Weights of a small transformer language model: vocabulary 8192.
MLP neurons of a small language model. Each row is named by its layer, matrix (gate and up: input weights) and neuron, and shows model dimensions 538-633. Each number is 128 + 32 x the weight over its row's rms, rounded and kept within 0 to 255. Numbers have three digits each. A neuron's up and down rows have the sign that makes its largest values positive.
A block is one neuron, or neurons of one layer that tend to fire together. After each block is what it responds to, as a language model described it from the Wikipedia text at the highest values.

L4.gate1431:112119162157084087154105111125134113105130116073094157144097111144103105130060131113070142086211113093082176074127056146115138168068163150129130165106172119188132124161118110115058108147172105116124175064094126132106099128064139129128171140131116165132145107158171148066176141115130116161
L4.up1431:162162110129143091119135111151136144164147141081133136096159078114135097058152152111127147101083106104117184105138137097180111133127150146101122199165121134133097120113175135120161148090143188110160182099148129085123065152172073099083155148078169132135107107105127134137131095167177128148
Word-start "sc" fragment. Mainly a word-opening "sc" piece that begins a longer word, as in scoops, sculptor, scrutiny; weaker on pieces inside rare names (Falkirk, Standing).

L2.gate78:124112145106076090091104084167112114123183097090109074117099054188136125117062133154113126112158098106117103152163163114117083144105165093152157148139160120136109070130123172194108148167158100103143080089086140098142072157143101168109135100124149087153105116133121136158115104106148097158
L2.up78:095103128107089107088066157198132169126145125157107078112095086119196155104116141177207105108163118139119070149181120114113133094107130173141154142129146120112091094164166161167117187130151100132151112134142058134111131110124127138131132149119118117133121152116107119135160135107156115120
L2.gate79:110142173122135095091166130064160125103140163118116079144127154114109097180152105127157122117116147078048127166107150120194099128091098069151126128143129157137180166133116137106109102192120186073078102136141141156131155141152136084141144153069173078168118129164106071059095104111114196172
L2.up79:102139189149144134092115158078168141135081125141099122129134103125068096204165093107124162108133180068120120083108135155145084103169131084128129165100131137119094181124112153100110135183101148069150102131175157187165138140145124085136126165016131093168108165183146109096077140114168162117
L2.gate134:106195169133133217179126110123106125150137104123149115087124205051086138174116138070133116140093130163133130081143135104151096142146098140128125146063104102098100128097156118128160126116149180103151124124139132142160113098143174180116157169093082103151165146204138105184153165127108095172
L2.up134:155129144104129190170177160126169188180115115159132063118120060163141113094126118070141137129159119090162135112095151132130157047138115138085169087105124176150105111099134157140155128054148145133193175174133126152132128129106112161082112147145106111102190140068132160124130126125109119153
L2.gate300:143128155091101165142132151129096108148146175169089128161090152133159109090113157117198210093124212132083076146114154072132132094082154133136120117125125101128169146142079185126159126131153176159183121197103143140108193158110085169202106134168158100118118121128147155123167139125098126151
L2.up300:162121182100185134160111148096051122134180135120147106151052090140164135079120115189161135162154099104121110114142111131122052100153138105113116164158163137140143167126193153196115160147105156132131139127095129134096102115147163107124153156242139119194105114182203120140158150108178139108
L2.gate411:153141123139136093061134198122110130095172121121115116162093137091050182081122079154134106059137108121102168018123157125107143077130166127097113097140064131132081117124103044165098124141133159130097162129142114134122164111153181128094149138126154106129164109045171133076111132136112162148
L2.up411:089127158081127089101098112106167123098107152071126159079094128109112100122098089143154085132202143178196204170115143162180103123104139122115117066113162153141146137142066134125149110072193142129143127111162111092170115172172078104168169140141151141190061148134143155162140099112120159151
L2.gate600:158129157140133124139131115135171127132146224091123121145150138143121138131096159082107148124142076115112189167123207125092109110187101122100139090153127140077162145128052090103143134111128147109138142201086112099173151140101138180101093125141094101122134102168115158146129108118119167183
L2.up600:170155153156118116113140137160143186095103144120150123084128126178107113123090151142126165118125073125108175189138155094111095070142061092170139058123116184139133121139135058067066180177105183200129118154046200126157109121103153047066119129149129083188096112193122107133093116093158118142
L2.gate617:135154159152167120161105106109127190092122086062114083148166201147092192136084113145104102175143122116109127110096102095140126076159106117155152150120115116156128097070100166120122093134108113169121139133170136172100114166122094109097117172178155163100110128117067150087090081140116087174
L2.up617:124126151128149092105128161172135076083102080054141095155123171113101135138067065147072096131152143111149104057086105131087170046144157130159145128086143089177119156099135133139097133103114119121146072136138103149098126128187066056098184108077153078091095121095069149124088095091100097112
L2.gate674:180126153154159155162095180097217086129126154129095131092176113143083124128075158138222122159169083101100179132117194161142088087105141123113165092138064142186115152127085102098158149082135138099040121172158148152212120139149162102085164084139119053134066120081103188144120090099136103119
L2.up674:122114167142198176098146146124094133169160145134092114125178115124124078099111158153115147138097116111118134121119067114113096127169193136097157135092126160119105195079128134134146139151159210164114100162062133145170073096138187173116140185127170137137040161113083079090136102166112111055
L2.gate707:064098119104171228071145143098118126133208150170104127112070090162134148225112187183168092094176138199143125167191163180145107128114147096125177101133141135097191107139117088217092114134165133107204143148088098143114067168139137100151159146150134153124115157171180127118094083104146099103
L2.up707:046121128098118179051089143144175109189118138128091116114112102153110118178178113201142078138119127137135167076159126118144150154104139143118166117107126099126179124128153068134142165135134088146137136110090185158150147184128122060153065117133137122150143124111196063133095138096123082090
L2.gate851:125094112091086177103118054159079094099123178168180191118109176104150150096146157089152181147159116139072080090119148115197093134104128166123098138149139182099077094119137104133115130190090108143153238122130094176083158132121140154081097126179119083104128133099143183088100128044070119131
L2.up851:090126169155080101154124154113134056136116199119132136128112134199169142145109102132133069129128051139105168124086123109106092104128129129144171105099096139174175116168114158142145155116126144181162118186203123089166118094110139132141145128121094113140118180080151124146233078136123132122
L2.gate944:167096175163097187109111136154114095207148138166112102131150144136144083114138141138107068096147123143084175068106138170168134100158144141137103102150205165132146131150152122116142132080135103127125160130153153146122103118112095083181091140180075079125126177097150155152130139152159122168
L2.up944:111104111091122144119124213189182143086122192106174152142082167136155146090123094125134114083084124165159163192125082130067075122137117120170075184140137144113141152098093107178076082122173183105115113134140130118114137112108119107102127098112101133115123161101120130127092129078151175150
L2.gate1066:107158141122141118145149134157085143185132164093165143103078155153115166137141144141113182074146176202114177120127137096120097174101170103173124137072138102151133115085138099121105095117181149093127181130151107120082125110193129193153158132144121103141126145126162087151161172087146156114
L2.up1066:130108107147123133115128101072152136175205164134116143116110093134142162149126113127158153165131151088098169128132082165105170155123149140113122194126178118094113135090092101174148118107135181082178121127182091172152080153051087160122085095119117109112107165061174117078127166126139078125
L2.gate1138:094128138101117065134114159136093097130094184139111108155107175145089133093172046186139124197141103087123089168162172103121144067128160091130115111153172203111091163179117140106150152109166114143127145131135093127114180155136136106157113166097110175090154149071145087162137156120134174160
L2.up1138:074172090124087163127125166133132186125155141155155114171184144126160147140117138091137101095164169153165164109099198059145158150101124105126110142089095125122117089124118127086130121148080079146111116163115114135191165140094091164162128152149144137067139097169041090153111109158091177126
L2.gate1286:115070121171145127125092130184124132134169125120132122098179152153151132189084145063162166166169089162167142140049119115151099119173110129142072160061155089128072122097179191166151159116130116144120119082117076141087162180179149158149166144108157128122096092127090122208158123127153096100
L2.up1286:142157097166129122061089134049110052144151080124164136103147097147115136158140087106132123132141164145134112159161180133116131077116143136047135063145148160174114137155128234094145118133129138067107102111120094093121132156198109161147145125212127100060132166124176068199200129179109099156
L2.gate1524:101103111192138087173141147094171076095136074111174128101123085100139123084113098055084154124126115179106132119172131132126109136111116156181126076168125096142156151086111148052069131132143073136092134145133137167180102132126121106099144098125135074146146124171143122108117085116130161147
L2.up1524:190109047104134154135116098177154163089112172089172093125104139119135150156139139121118160051137111176150112147139145183177138116176118110174130157175071122163121152129073114089110110118123123158098113163109153113135153114114044139131148145176164108065167167120149154140173090076138135138
L2.gate1658:123100150112094160080119170158124137126193116126150129116154112158096087134104118156126162215107144095141083102188134128158113105123108071112136185159165152138188141148154139185188060150124146082147087138109152177151153107130194141110152065119136120107068142113118110171096149118155117093
L2.up1658:068186068132091080078132102109114141120112100122107133105176209078100118104097118121083146135111134111178078104163121145120114086184160147033142155104095072116130104129088096092135110169113143099145148122124115124110134178146142093104137131122162144129084122077125116131085150104130149122
Play, sports, arts words. The word play (play a role, playing cards), plus first pieces of arts and sports nouns such as art, architect, Basketball, Scores, script.

L5.gate506:097158149151112125072178082117132150091123112068156086168134137155202082145151156107092109074144132158162057123087137035156056132163105109153129085106158103184134108144092101132135131109094165109096121150080164146075165150113111103111118095121123136123131126118125102100141176198106121101
L5.up506:091152112120177147184147092111159121175151170170158135126101129064146168131187103181171112167122077136078116130095079091154092075112156104137128130115136100133081147079097130116131168174105177119117108169139110127156110078112140155108079112095118080137159121189150123150087176102064120122
L5.gate815:171120103133122137183146108101158081093132112129112050140155155114127125169129125103139099089127133125125183117122078098124152107112143106129075116092084123102130147103114143135153104160117087096137073070146148117125165088153127090140075139120103140139094137148111143112123196172156159095
L5.up815:077083142108154139162148123106122106094130105099122106096095122142147158077119099135142109142125186095100103162110180109139108125133099128130084093140133118172183119122179130121173158149190151101163148113146133052154140092088140149139072136138128120134091112155110103141169141110134134171
L5.gate1119:195110115175086131148103151144127164130093140153064067113135146114086169172055153105197112154176109187183124178175133084106119164093116146197134175159123079085164148108168115110187109074154115064111131153085142062067148109166150147132081131107130128117175164070111137114170161135168154120
L5.up1119:131175139125129083127083109144122100153103111068115041152191136185143062156126087134095111108087085161054120111074125103085138121164124141124111202133184129120124055168118122114098058163132112144139150127121126149086056129154099100173071111093134147073148104092145145091123229075072092166
L5.gate1302:143172122114146164156096123107102143114166152097049119147091174161157129140168139086097105143125098100125078157187099126060090164098152132142114110140172160120141103138161044115163113155071121128166109165125090139115148155120112166136087113154152090094123098135115088062150118071207166123
L5.up1302:101170130161062152166120165128183150177087135158095159126150122188144107219122117120129139160140141078111118125127103182150165154144113135118143130152117152165173098131152175124081116103110144081113061173144099081068159101140150086172073120159129118093104122119108137143082112162117111103
Stats-table small numbers. Small numbers like 0 and 1 and the pipe separators in Wikipedia statistics tables (apps/goals, W/D/L, medals); weaker on mid-word pieces like exp-ect-ing.

L4.gate1608:132081138091098092130041104154159162102178117092148101164149082137146099081149143142056139107158136169130152104068160146108109095130128107151084146061197117171113159130136113103133103110083142085120100181066118121116122069145112145128180159101163135207146082105137187110120146131167172103
L4.up1608:130127111145109114108179146138103111082123126093144181117151111130098076160116138123219149091165095135142143059184138105097087088140171152134194145144137119104146192104141156145134108189119151113127162136185093126042097109124110158087106127123124132141161109125070123157128126165115129090
Table separators; -ay- in names. Cell separators (|, ;, commas) in sports and election statistics tables, plus the word-piece "ay" inside names like Sulayman, Muay, Malay.

L2.gate112:148112160154092067068140139159132126091148149079156051138120123141156137062158107094107095114187136129122164119116148137094151066171168096139132127176081117111113180160129132105132084162132161116107125116114174127021132090122120104158132149142164122141159120155115117050162131113145125143
L2.up112:117086158143154154135099136210085107135194137108166113138094172107120075127111124117145167097168092133159128129115159096222132128172141110165167152131136134187141119085143078096141151108088136088070100186139115067159148096157132148143138132206110137141165064130052160130123161086129189128
L2.gate122:154076157155122103123174119091147184185149102141139073168105141138138138142180135093112140079136148101095126098122164103167147123048111186167100113136117117087202062142124086157145154156154139165117124081150094094138119144059111139145128141090155135060146095153106128186112139145130135168
L2.up122:163115132143132083128122201083078167101135157166137092156172127116176117092153156156157158116155134157134153121172092138119140083138092130154101139138084117135159115161091095101174134078111096132104104090141142117094159110116166147120096076154161152121058113023118089132123153147068094142
L2.gate381:099135174087088136126129127046146108086082084153128135106116086172161137077161135084070172077143148133077206134112122137163169139132155114126144095091128191156132177163136129134122153103084097125146159117201107144160155152100099108165125110130142103114168125119129128096096137166124172202
L2.up381:158124128102173153096118092122149126103112132127139113193078129141185168157166096115134133068170125170125111185130222127229119161123160167101148146152073153126160148153085107128125177109071139117070129158139095055188131146130165102146112142175142142146097042122157154099141135164186160108
L2.gate481:160196129114140098156077141186169134164152093156053116173040164092144090143144163183172101149147091135149104153150132138106100137105164085125120121175110177145105151133121161113108112132117118067191165151137132072189136168119122091088147175149134127155096095162154100134126101163135149108
L2.up481:134162131132093097148096079093122101178134152131124141077119169102123084139107183148053115190146093236173163109130110167179122139133103096103142115129098117145148117138122115131196137115169145139132168115111177138109176109119128167136095168083111128148140170132087116086112078073140158069
L2.gate483:136165128110135092139162072123129121202102085080118149151116109120120036119174116121136151254110113170148064097170131128174109149139131123108117192099112238103166110077091142104127105204162209107158108104154119089131134130120124120134128143127090167136175095118196122119146116091120065101
L2.up483:171144108124113099135129087109157112133101098129128081114150073090167057125189149100179138145109117147086091173156141133089091178134142141168146129126113165169135147108126096089056144122121150122109120178127149133149148078091116190128125152148126100151114113148212107135151128155106110139
L2.gate626:176099129123187183143101121117076124152214115147171106100159072147179121103138075105174147173177109165076114152196115105146149147155179126171124140112152101130134144064098143149110155171147112124074109158158091138145139134127131147141143156150111127147132120171098090159111117085102143153
L2.up626:121127122099076108156172059081134164138187098133147102115177162166079138167186116126122124145099125117108177121127083165151130163080080135108175106070125107133081158088105123138125176150182154154162084141215163107103119154160130118085091147112112105103110097119146157101123125073173113135
L2.gate808:097091086179121160075121113122101102161075176119167204072143089143143110157103173174161133089154147191112122140107131116134133088095199162106123138165076066074087170168144131120207117079171080150074156069175081108130150142098102139144113122119102130135088157168086111166051170097152146146
L2.up808:082097083150163145116077126093070093155130154136076114184173094163121084166144141142131191075121121123174108115082143080147138135108139130164134092154118175168126112108132107119168095135167143113156109066152071135082151176125097192088109130099144166134124155194127130165134136095101145148
L2.gate847:158119150188100101084129178101098165128132123195130099099165086132084201097170128102157137127083124149130172172146114150127113107131152150144183159122181129094111129123130107080124079142128122076130150132065145098136070106050160094152114139121155055112097125113119086149078092111194153153
L2.up847:114179108196154129116145179131138094173120165099086121125132110201151147132115145099164157120081099098075140133156137169144113088135151132106102118128125170153148120154130126119170097139179124164093151131110113116070125118124065151220158115100115162157143159083115138166115076085127135129
L2.gate882:141104094143118156148103151124114133184123169091197101132101072172165110159104172131126138104112148160040143078158095147104146114090119078099087056144103172094048131135172084112219125068123066126085087122138113126149120134136151111097151158122130119088094135128104164112150179119138139149
L2.up882:157142092122168114134122177078106143163130115102178110136167129157138104125106154093099154053128106134162106069123154107130104103141057140141121152201131093146077131123137138107111075104101132146097051107104081145174093117085170130061155168165185186077159119083108164120113196135112127133
L2.gate1003:127101070158124115111129190128120131113082124119118191075182154180101096168169132139195116144156147069116123166121111085135151120109115110120061114123156143184172192133154077110103079145197126159144131081142108143115069117103128137074088127089142168070202103117166143180161150129160174193
L2.up1003:187131148161129117177125171092171071149104104134152098121153155163105152155140112172208158063104161173122107136112113145112222132094137170138113128148184149130063162122183060155098108135107144138114140118137113113144150115156100137094081084132115110166122129173149094093128124090152139185
L2.gate1029:132112172126089089144165064147099137126102150148127129092101163151110084096153170158088152081127105088153128114145137132195123154138122143115097137150076162158183097085103129142070097135093070061141111165164071073139122138123113165103190138166144169133175121092104153119095137148134125154
L2.up1029:121098114083128128114138092107080138165159064157116115105100124088142158098177113100124134146100093121142147139077161123171140136102154105111129145132160128189163114099177154110205109093111133164084096130124122097139131109136139126147156065124081192093100100124085162121091133156123166128
L2.gate1143:128112159132068081161158099125130093066103116103110110110116163118134138096073168114116150152089142140128129151151203143128112162100170105135139152096116161146161118148110174122142156128112101084101129166187143117060145130128167071116114142146068134095118080157122140206061196127111153137
L2.up1143:106126135124120113067110107181110084109144116199108129163059133079144125161105069143115176169081120172203119138151098122136097158126153086075135187087114160123152172105152102157140100198138174135099088131157129098108160123117128135149133153138105103078066115086082066025112207102097054136
L2.gate1423:106210116064134122087160099146134151119130151162107094120128124077181103154135113107118101142098164113135119142171108177126134124155084061101121108126136086091085078140086120132112120123195172167120138136127089091088121090130094109132169170174104124131126119155127127046143140094123126157
L2.up1423:112074144136176097105121088163066141193129071094121115134121137137158126109131085147108167181130146103164108191117188112128117170146164123152123116117095184086154100125169193118154146117071174154148138077158146164127127123075211136118110101123204129149080091097111136175161131101145069100
L2.gate1442:103081152093148070141101078102167172106136136172093092088139118119147104114173149148124109173093127106112105078115170138115132167038164104103110106150172125122176092133089112139091077184125136073057075081111055088133163114112127065076114145162145140151121087082147134129130085169135094136
L2.up1442:111181138154096150148098096121082157124187095141161112132084190096144195061140094122103165121155127180147149112130133138160129094087147089167131159136149207148206138079104139177092111192123125108151094138168157073102143109122083116137135101144136180089110095107103179102163084199140150142
L2.gate1681:148129103154108145181130079138166152099129135132093197143100124088102118125094116124186156119138094162095152157160117106142092171119139158100175125134081105081169086126118190127161142134159128114088166117151078109109131114189145131154137109149124130159130126094077109172158193127144135078
L2.up1681:147111135182117144160143151124102169132087078132122097115123110152120162089141132152191114172167089134163122129098180134127128158138094157083120078166086089100108134153122106112141157173099162147137128116099156170143120102164180114047106100136137118048132132122192159031099120179074198084
L2.gate1718:086149071077086086123109129104100144120172102101169127113126123142163144050146136177149123112110119096154124110148140147123071155137117085114117093147127149125168126132164140123112140096105165135104112135131124159140138188048120138114159163153133205165150130101180083062116069177097136110
L2.up1718:091114139104023129135179110138063166153174081092111062130155128100166097108160162124152119127068148110194119121156119083197187135066153103117172167127136183183133111114121155152136100131160173088095118109117117178093162107114113112146171096101150148176186164128108164104163090145089140172
List separators and "as". Dashes opening bulleted entries in name or cast lists, plus "as" introducing a role or function ("Castro as Sergio", "plays as a midfielder").

L5.gate40:115143138088096174139178128123123085143124136188106155116150120166107098147109135046104099151132107126144166118179111145136082184141069131104130136135121110138170144106110170135187128129116143123131157115082083182136116120109162137097161090116119066137123158111119103108106087142154100163
L5.up40:122143114120111126093134104146126143142113097224076102145123136106108133135100108122125141171173129138166137122130080196123169188161089138092082170135168145159180113110116144114107169115113118080154110151136169223102077132115105150129155154171132096147117111114136155134097080135132100124
L5.gate161:138099074161093171165122168161178136138148090124114074121138123159110114145083114114097107136149096134162132161065144189065106165090098129144155136177186152078125149119126124144101156174111137116158152131124124137130159135116105090130208120099027165188112145099162146135133128118150143226
L5.up161:144106128152093162152094100128089113156084063156127160196183110178147155177146115099123179102094148163115121153110125157132102125137091098114154090138071089084094092095144063130143163155101122088143118176202118184133096181161106113117116086098141124113127079090208122133113127137130094134
L5.gate612:192054203180039143117118136137195194132120099152139074162135082104118170152150068114096102127159050078099153125159130150187111147102134085106144110158145118134151091089132124049111127117165091186132196196113129181144143131142146066128193096157101148138168056151195141113098075135134157111
L5.up612:165124152178099183101130133140110106069138129156123137109174097092089134102137106094122134132085127158095145078151131069156137173138109093120171088116125132219147126150155113110136157149102096135147156166125118122194157187135141151144123159124133145143140091143081087122139112043110084190
L5.gate1640:125110114125118142112102128099129191113179139131085188190189109141122123159164115096095188049132136073082122185080116113158136179155130169186133141085172091120150109066171154094155177148101173098177139167175110151167120179130137156151152154109079114169110060163152113080174094103112130171
L5.up1640:089087086152079125133152071147179114180056167136098123137180148134133069156131151093135103166145093151181085158154115111154101159130141109128111063126132172164109075132127119155118117160114117134165106138036094151132159119145133154114168124094119090119118094148101085117154147059123174101
Mass and activity nouns. Final piece of mass nouns for materials, goods, sports or states, often after a modifier, such as swimming, timber, cash, poor health.

L5.gate654:146157079160187156129143138102136110116092134118135089113209157094129067129172173125144179147110159142110166125110174071135143116126129062136135118103141127143145133101146143131110117088098099132161175128089105180094179121045186083124159089139087205133128075160076070146159122121193108165
L5.up654:134140168153131163127057170126113142106142105129108162127126152112094103125084088168079138153077090079096100145179098143156089133151158102091139104110152076131141156053109076133128144106097112135118162130153148142175140122169116108079094149138120101117205139137076166141125068151129082100
L5.gate723:126107091097100146142132170144100130129144131134075160118145121173170148119073073115114126156138110185117031145160130093116128127148191065132087096182146113121076179066108129171069102192082115049137183113077117131152091068127169112113130153116171083121124121147083111117173142142129151104
L5.up723:151155129128103145136147090093110065181135150160152125106068092151192167143130092143132162080155115177103105109184126144149138103119111069141127095144150146143098129092165147109138126129117113109149135169089176125169115158110118143085142143108155108170090152151109123144106125137150145083
L5.gate906:127162118124115210166102137117126117213151116163108143131135150108140155140171113139145166160121102150150114109124089105092116115104101093122132063147076099198107095100137128122135168093099124149135113138136145104140134160109142159129131125127117178137114080091172150114087136126188151093
L5.up906:166092141141091124122174098096104131165155077083107099115077125143129076127176130113165104129095171174158121065156180122102096128169147070161133095163138109186111096131122191086115175060070092154133111174117149061112126072135136062156192091108159121078148186148112163132084112131181138102
L5.gate969:169156124187117123123128158126041179156191136120161185089115108105132091184185104184107157173096161164082062066135173109168151142085090055103082099111119203127126093132132142077079168209108105132129067151090117115151147113134130097138089091105056110106139144100127190149145120117121047146
L5.up969:135113122103117165082146137165113123120147121123101088127135206115136075131128116129076166090125109107139115149105117152115180118127146082213102166093108127108059184101089089105161118173139130145152113119154156123129132113129186135120144109188121115156159100155139106112141074074137152113
Wiki section-heading markup. The first = of a == section heading at a line start after a blank line, as in ==Early life== and ==History==; also table | cells and list colons.

L2.gate193:126091105117111171150137069103135106156052133150177093188154130129094107162133167126084108123110148082156059120108170111125151120151112130119130125122101128133134157144078111171120150130095137088127199106066127114133078151098055067141121119099078138124156141109059158128080122159141134070
L2.up193:146111087139138116086157096115150143130166135132134146086083117113149148184156144084111114115119153110110157125096082099105152077115152124124156187152121115109129133167131066189107107150167116108166094165127176109153143140084161153178073106141099127138152137089167097092081121149151185154
L2.gate229:056087088097120120146093117150085138125133171187146159137204111157102117137138169140101099099138060138120121136132165121088098156111197074141152174074148120079080120149118153143169163097161189040134113153120094108115128113110124033134082152117146133099133131099076130099081155139089138087
L2.up229:147071105118084082146153134130116147094102101136128147102066115112170144159140172181142155119143068145132116074116117137098135086119121096140076140139164140177095150092129129176111117134153183159166130104142132144142110141129128166125094130135122111093159154136119174154093158089143150095
L2.gate266:124180150162081122130163160149101099102137150147105090165087144145182103168149197035065195112126144131136090122092135187117121197139118161135103139085168093168132162127140085183187123113104042176119133121120170055114086138133146171122090166195052114095146136125114106081124043175103140133
L2.up266:115165125153120043166172140127123183122107150165109155150132142143106116111134134103168157091128073161106151188127168099156118159132055159148102107137116124183101166087119112138127109157111058093123126079196182150088054163183128162059100122173086171120162097115109129105111085125074135158
L2.gate278:181135129076093127075109136141128171081107114156173187217179145182091159144112127086103125172121138112134172096105135113106177110093157162103167138107147125142036107125146140185141093102140118145103152134126109138127120103126132089101090039120150110094170157120114124129149169052145146157
L2.up278:165088122119110036104111159155138160157162155155079104210109172179120158166135063098094092109121171130093130120094120116163144136158134146119161181138126145150120165082148062108142096157119073131162097189143088089108137090143132149106084101149121096134099108179084101063118109143120158116
L2.gate349:115077147079151190119125147145060112127076100135155131121139093124088157109103157119165104067125092194083064143170095182139157116131157128158093161123144130058138110137194086088189147149196101063147181145134100092136094133118062118098116143134121110155195169101107096152098137163125107100
L2.up349:096131067128143128088127128136122073165117099119104163123077140121072184159121158142147139147112134173170100179133101123109123087150098135157144124118130122113112146102119132168180129142155152077155185128086155171100115197150096093101133180194181113176144190105151171119119062170113131089
L2.gate363:136133113114088092155106145148128161130168087104094096131177121162185150163114145133156114106142106164140094175128100092066118137079139153161150115087142146074078146155112186114135133173127122102153172173205146137178123150134151089134098073151164131130064170116190109140130156129127142130
L2.up363:173131122142113122123134159140112108148112143122151074113175122098109173060122134141164119079123089141113090118115073123114115140138059140118093100130111120104143177106144142125067111166082205151145126147173139128154128122169111077120095128126140135167090103121206119131132102138144153155
L2.gate572:128138131141130133131127099167124229145180144119178128106199150148058058132157134142157196117103109190137132149179143134181123104155176147089120118060178134153107117125192084127099107122146136113141143156145140086113149139109139134094096120074125127137155164082126137092095149106075101111
L2.up572:099095113109077159141122185140120146116138166141127145094097133092145114111126149118122100093145078168216126067130152083104081135138116180107127145092056111158165053148184066105134121107159135153172112132163172172143123167168137102015086148127092163155112150096140115110090159155133127116
L2.gate590:171118143052125100176158151153082136112096145130153125139141165099180069141073157088102114096183124148142171136124112099109111112101126116150088142108128142134102118173085145132144067121119148097142093159149117122121133118104182159141110173089126109139112149074139086124141123133094155117
L2.up590:138142156093211099122105156066112087147153168163128124185143112037148151102114235092128123114149108152095147120167114143104091122117122136126110122159096122147141123171098121125104124080145162123187109138081113142161111068064142156102165139119133117098150127098148056155141098177174162143
L2.gate784:098142122088096108123138116128146144163083170159131128093146138118146158133137126186135185099123104085145116108097135126201137177084116118113100157220158152150201176129110150165124058157129074179180171104132123083143126107132150072124122112108117132096075125152169155128099080128130108089
L2.up784:186128151086124153170175122141106118143098131070116119136074180153140137138126077124127173167141127130104143095154140076097187154109109168147119164089197129153132177146130186138159131175104201087165098142144120123135144110101116143110103147174085162112122103097078118151092114157140158168
L2.gate970:090143192082066210039074090150117145104102190167130149179179144157144098131158131186132117110129118118155149143114165162067136167123163064077123122098140158103143151170139150099133107176073126166167147185174155072106176125094109123091185193173133153104101148163120082142110113094147140142
L2.up970:071084106095158176083106163104118127120168137135104134153140106102123184097084148070058202158111187137133109153166109077107120146146108105100126097068170124122091120122159051120127160173087120073095094152133141148173149159142082129222154141098094172109121076175141139107137126136206124197
L2.gate1231:100122096129099161118138163091065109078044149116087119122104137132249126145106175125095134163148087148164163176087119114138135118150138130177106076085171095093173142136111135141157108147124140099141146125102119118163122145087140155105134117105144122082174136091142075144113128115129102105
L2.up1231:171170123222076132117128133071076143103171137118122051130104140167222125087040160078121101128104124136138052124128139113193160181129112125135085118139118083154163194111145106088097134096095126123069134135118126092143115132126136174106077134127158122102149134123146129169148114125129129164
L2.gate1266:097121175132138140117110112070144073115153125124138124144124147213091191182180118061052088113054120127119084143164064151133179151104094129120192142126107110100105092168152123125133173127118181125160089129129119112141134091159121072111049193130135142155138143169143090114108116102169188119
L2.up1266:119099112132163156122114101095110136097137135157106143131108087104087135148145145116085093129192138154084149165078137170114104160106194091119143129102151080129215147079075144113131185101083139074142131230133175177110108122161172145131155099073079107157139186127106118138094136088117086154
L2.gate1439:168142102107120159143110098106144116103138103153097114132187131080167130216114159119158106079162090125168107154068130094114084177148143131161121127147147163120180180148127157203157166146149127101082119121156169087184104117170145123067146139111098121144067125093084078136136148143098106119
L2.up1439:127124132101115111150130088134150094156088123125081125183143134125120153132099135117182133122194099056162171118069168056101109094114168175095105100169126099186096113135131092134138150184066116139152135111098163067176087102139115137115153141068156153115093078155146082137127098177123134121
L2.gate1475:123078106139152111138095146119189125092122116154131185104105123130182096110099166143108186170134113106124115140145179125139124111101085102161165166150218120112139142148127114159096111120103158097090102172165177125086124167160141120112169108128058164146141095117108077108125143110063085076
L2.up1475:090156164132145152106178166111078097149154149151156153137079162162108076152101161081142179073161106130114102098069113138099109186140115107169158124138202164146064139150095095171186085136125149131072131123141088120152149148115131097103177131080139057083185161135074104173138143103084098157
L2.gate1485:142123098113088104087125089085099109102126127137089131130123121194121171134113151100176097111129095134167127125089110151091098149096178121168104128073103123131116179123120133095151155107136120139111062117077121115129123168145111144096128170154180083122125153212155114119132077141119149144
L2.up1485:128119112132105102089083073145069147148107121170131127115099121139104109140103195184131126189126093183150138130071106167116129138136160154124118128155087116105136162149117169102155087134103079148093124105110130153155148038127081147084172145131160099136136124129141111075111099101066114081
L2.gate1526:119174114097165129163130109189128182144070158130123062111123150171121144126099128119107101112107133086111078114107166161075162088093149183125110139126136106129118154127146149136165098102072118120153116162161067132123139083112150142097078097111086180146228134134092135134085069177095076137
L2.up1526:098115098083123145152097169161035108087129180136161069146136103133104098143182167165126121125102120142177129175134119110157169136123130120192120176170107131081149189119137147161141150171106108146185115136182102129237165146128119151132054137159102140157085156093078187101105101115122075072
Sports stats and finals. Cell separators ( | or ; ) in sports career-statistics tables, plus words like final, medal and goal in athlete biographies and tournament write-ups.

L4.gate1227:123112162142149061156140215128075155107123142111138073136133076170075091111167162137142141121167172110136195161148133125130203138111168154168120056168089091177188165133125086189130135115088153104078130131142129102143131032151134166138139170123157160178149092078088128078110092149165102124
L4.up1227:155115152119099157094100077143106100104094149135152112149149116131125144125160134168084150164161172155080128162091141169187135158116117127137111169115124153146076123113103109064165105102106151112068069164160118087146123090087067114076087176127127129137167081142168113083069048139165122108
List bullet dashes. Hyphen bullets at the start of lines in name lists and spec lists ("- Darko…", "- Displacement"), plus some mid-sentence commas and "is"/"was".